From a checkpoint of a small transformer trained on Wikipedia.
Size: MLP 896 GELU, 10.7M parameters.
Architecture: LayerNorm before each block, learned positions, capped logits.
Training: a variant of Muon for these matrices, 185M tokens, 11292 steps.
MLP neurons of a small language model. Each row is named by its layer, matrix (up: input weights) and neuron, and shows model dimensions 64-255. Each number is 128 + 32 x the weight over its row's rms, rounded and kept within 0 to 255. Numbers have three digits each.
After each neuron's rows, "fires on" lists the tokens most often at its 100 highest values on Wikipedia text that the model never trained on.

L6.up363:091150101153154130104149123114154156131099123166162152108098120087110159106137162120185064148145141091127161095145194130153093125102169125117147140112151144120138129154127175098154121127137100161111102131144086132105108137134153114166182174142104142074108025140127115180163168141112121124148210090088116137172104203071095089090147094160150189143135122099162139093110079080146078137104126052110110129170133123141140180162127120085201066072159134102118143158080118168091170187146148119186107117105187120142162181115141124180156075049073104151093115129137147081097102137145103117
fires on: "until ", "on ", "since ", "of ", "to ", "\n"

L2.up894:157162187139138153152174093170089113145097110148187118100208121097131188125134137131116162082120130153131135087151089118130159109144114106080116106167099075144120110132094114115158107092081161113094129134129145062153141162124110166140112157114132043113081117064119179140077109160120113116078121124090150110193124061121104192175109073165122163152105118127186139141104171093111170144118121127150096080134124189121135104107147125029160119122105086127074125149058069101158122108137153157197117105128126158147107141135144120093134118165103172127162082146216062156123124164159059140
fires on: "and ", "& ", "cor", "IS"

L5.up686:157166189090106162141158123127094130118139138132131113126124144136146150078187126126114094089121141120114161147150140115154125115147156177110102123152154108121152064138155125101123154187159128125153104140176124176072097181109106142127090109116129079167203060111144134146106120097132128096158124148144126222209102153080138123146177121070111143080145121132142148160146113130123128195086155135107137129093160082115112109173163141173078107094062087161143115144067128069136133119130103184088139144152163131121095132150093203096121085061116161131145147109111154058080156151146093171
fires on: "y", "of ", "t", "ve ", "On", "Pro"

L10.up57:101139113131192076134119133132115157122138199107082112142120104186196107106107080109140158140137150213142131110131099123235178162117126127121108069077148137112065152136118143155141084126114143113110120120148183157092131099136120098125170130187118141122108135136108172148141183114182126093206056103157101112168122108098122149149096110085146163103160163127166124122144085110108052128188176144144147171138108125144119101158148146111143092077121126147150142160100171118098107098133133137185116100106087124128103175096107084151105131131099078108105113169095128149105106122041106167
fires on: "s", "v", "ver", "vis", "ti", "m"

L10.up504:146122097111153203119109142122078073135070110152112142147150116092083167144172140141166147168128121163111107114116120108087130134133098097186099146153180147123144132130073143103184124170170083151129138146122150127133121052177151134153052126086115148097079183094088120147114190147124138058147146113069115170155135133170100141117097137122167175061140137107114123095150139194150114168121139088175080127100083172151103125078169184150103112103115162131169110118092057150091127130090108072111160135133154052127119147061159196094131160122143129145171139148143145107071093113156156199
fires on: "int", "ext", "y", "ar", "p", "am"

L2.up730:113140154092142098187105116067127133128141036142100113105112136106109116125146167127121075147148190084166087158151068161181110114155138137072148151129133095129151092136069144135120158166164125158119130111144097094107162173129092093120165080180145123149107122160114169138127112118126126150110109175136081138180120135109129195095148145162096115202097123125170166110093146105129103127154150087148137111180104113162146138177108100128114098106118155140103212174116176092113128149122144143149082098122074088150105072105068142109080109073123106130161219132110067106100109189105094087
fires on: ", ", "cer", "of ", "\" ", "il", "ed "

L4.up88:203186134162138106191102109117175140108099118176123107094098130067120124113138148110161159143144091120066134127108120102180170162197180117111172161101140147120128122124114109117121123111172126112105159133218121138163133113172086119057159122118114114143097087187111096125113135104125086086164112183113106103137095126129151125110160153145141088123130213162076127099111143070141108138125138080184197114176180078121143057178105082168077096105154111119156134120120111141144097111154117100098137163124087124132177134102137160088138101113173157124167171203101117141169110114122142163
fires on: "s ", "ies ", "ents "

L5.up201:118120106120152139106206131061180166133125164125163082059063166127101088146124176123189099148164110141092128100168146170147129100100129111106111154142162145159113077135141149103094160080044127151122133149089107158145051098098117135171145150144136072104128141189159154123137147108154137145114078118130119198129105170138109158163161079138136191145141073133134101099088104150140076192116114121157097051076154191099200164112067143198173132118138119117078111171078047132103122116096150087164120168077139126151156120091152133162183112093149087174183103135115153126171126096164113105
fires on: "was ", "such ", "of ", "to ", "- "

L5.up750:170150122126076122110122137092143154133145112140153137142105126076127090105096150170184153143103111094110114087113156169189111123155119134098154133207121140094140139141107161127131083161144105150078096145160086149125135100181090136088177110137114094159080162176171060130125093090193107060139133132173117122121132113117119171092097161125134165126080225131126109093074097139158137166180142112180160087121195095090097138134190165170096112074136151102159094151113132164136142145081191091100116162157154184132132171168095170108145133101103158119082138133126129088070133123096115118
fires on: "s ", "es ", "ts ", "ations ", "ams ", "ies "

L10.up698:116124092187141180136074127108104112122136107120113158162162120103175101117140109143148083190129134142153101116138127145142150138116179134112162116160153112036115130151132129088145083178143141132140139156124129137105086142120090099126105157134129122100114129145144180133112119232170116110185106101069136207110125145115078140106056105149158116115162195169143143113137127078142107213182108141141078111157121120211091112110100161159136111119177080096086165153098108135050120121132126112160149143149148072130132138130094139121135166126104099064138186075145192131148130129123125163
fires on: "ap", "y", "im", "com", "ar", "Y"

L6.up96:146136182146127162104137058123121059102072103106133065150124161125161056093119157190140118139092111136157126140090105089160132139105081104188126168125201195133120138141125104169171132135114137116147157137101084185150156159142119083149148113147101127192071131113094110118102162063146176135148133150172194167117150115103151181108147200108094074132073133140091173111152113137063078189151156113113160092148108090155168170144125116097098112154099136167124143111142110150117129098103200139086139141110100159155151124089063110137111156103147115178125122130176145171138138194060121102
fires on: ", "

L10.up156:111126144120173144125157133083160064180199089151159075144153137129083126106165158081152065125120165102167109127146142151165132129161080098179134128200178085152100101148114128145152097165097138115206115084168099137087091155105168134116106167140122162125142086082192145073134116133145127113192151165115138134131154127150112122125112096059162146142092091123157148157099109165123071154160164104131111162123085130104158048109105131109097088132066121131153154098147131074096188147140120166122141139125161126138106134160061108197156108172094114124128185167195206056081102114105137123
fires on: "re", "ear", "ab", "St", "Pro", "y"

L6.up459:085100122176120072121167170105172108149040087142151118153147125086159080108089136194108134129133119123150125124174167124157074126144161092159130083103182150210132071128113105103145150106156136121092188150144090119075162109078132095164112074127128121137140123084144184112071156154144162092136156194158114116171120080121140135133130177103086120113100143134135115116119089103054141089170128044091105122164055112072141154160177133093152124154092171156094158136163147114131150192130141097086105141097093121116176131114093153148079090091175113173162187116167138140138149147120085101
fires on: ", ", "), "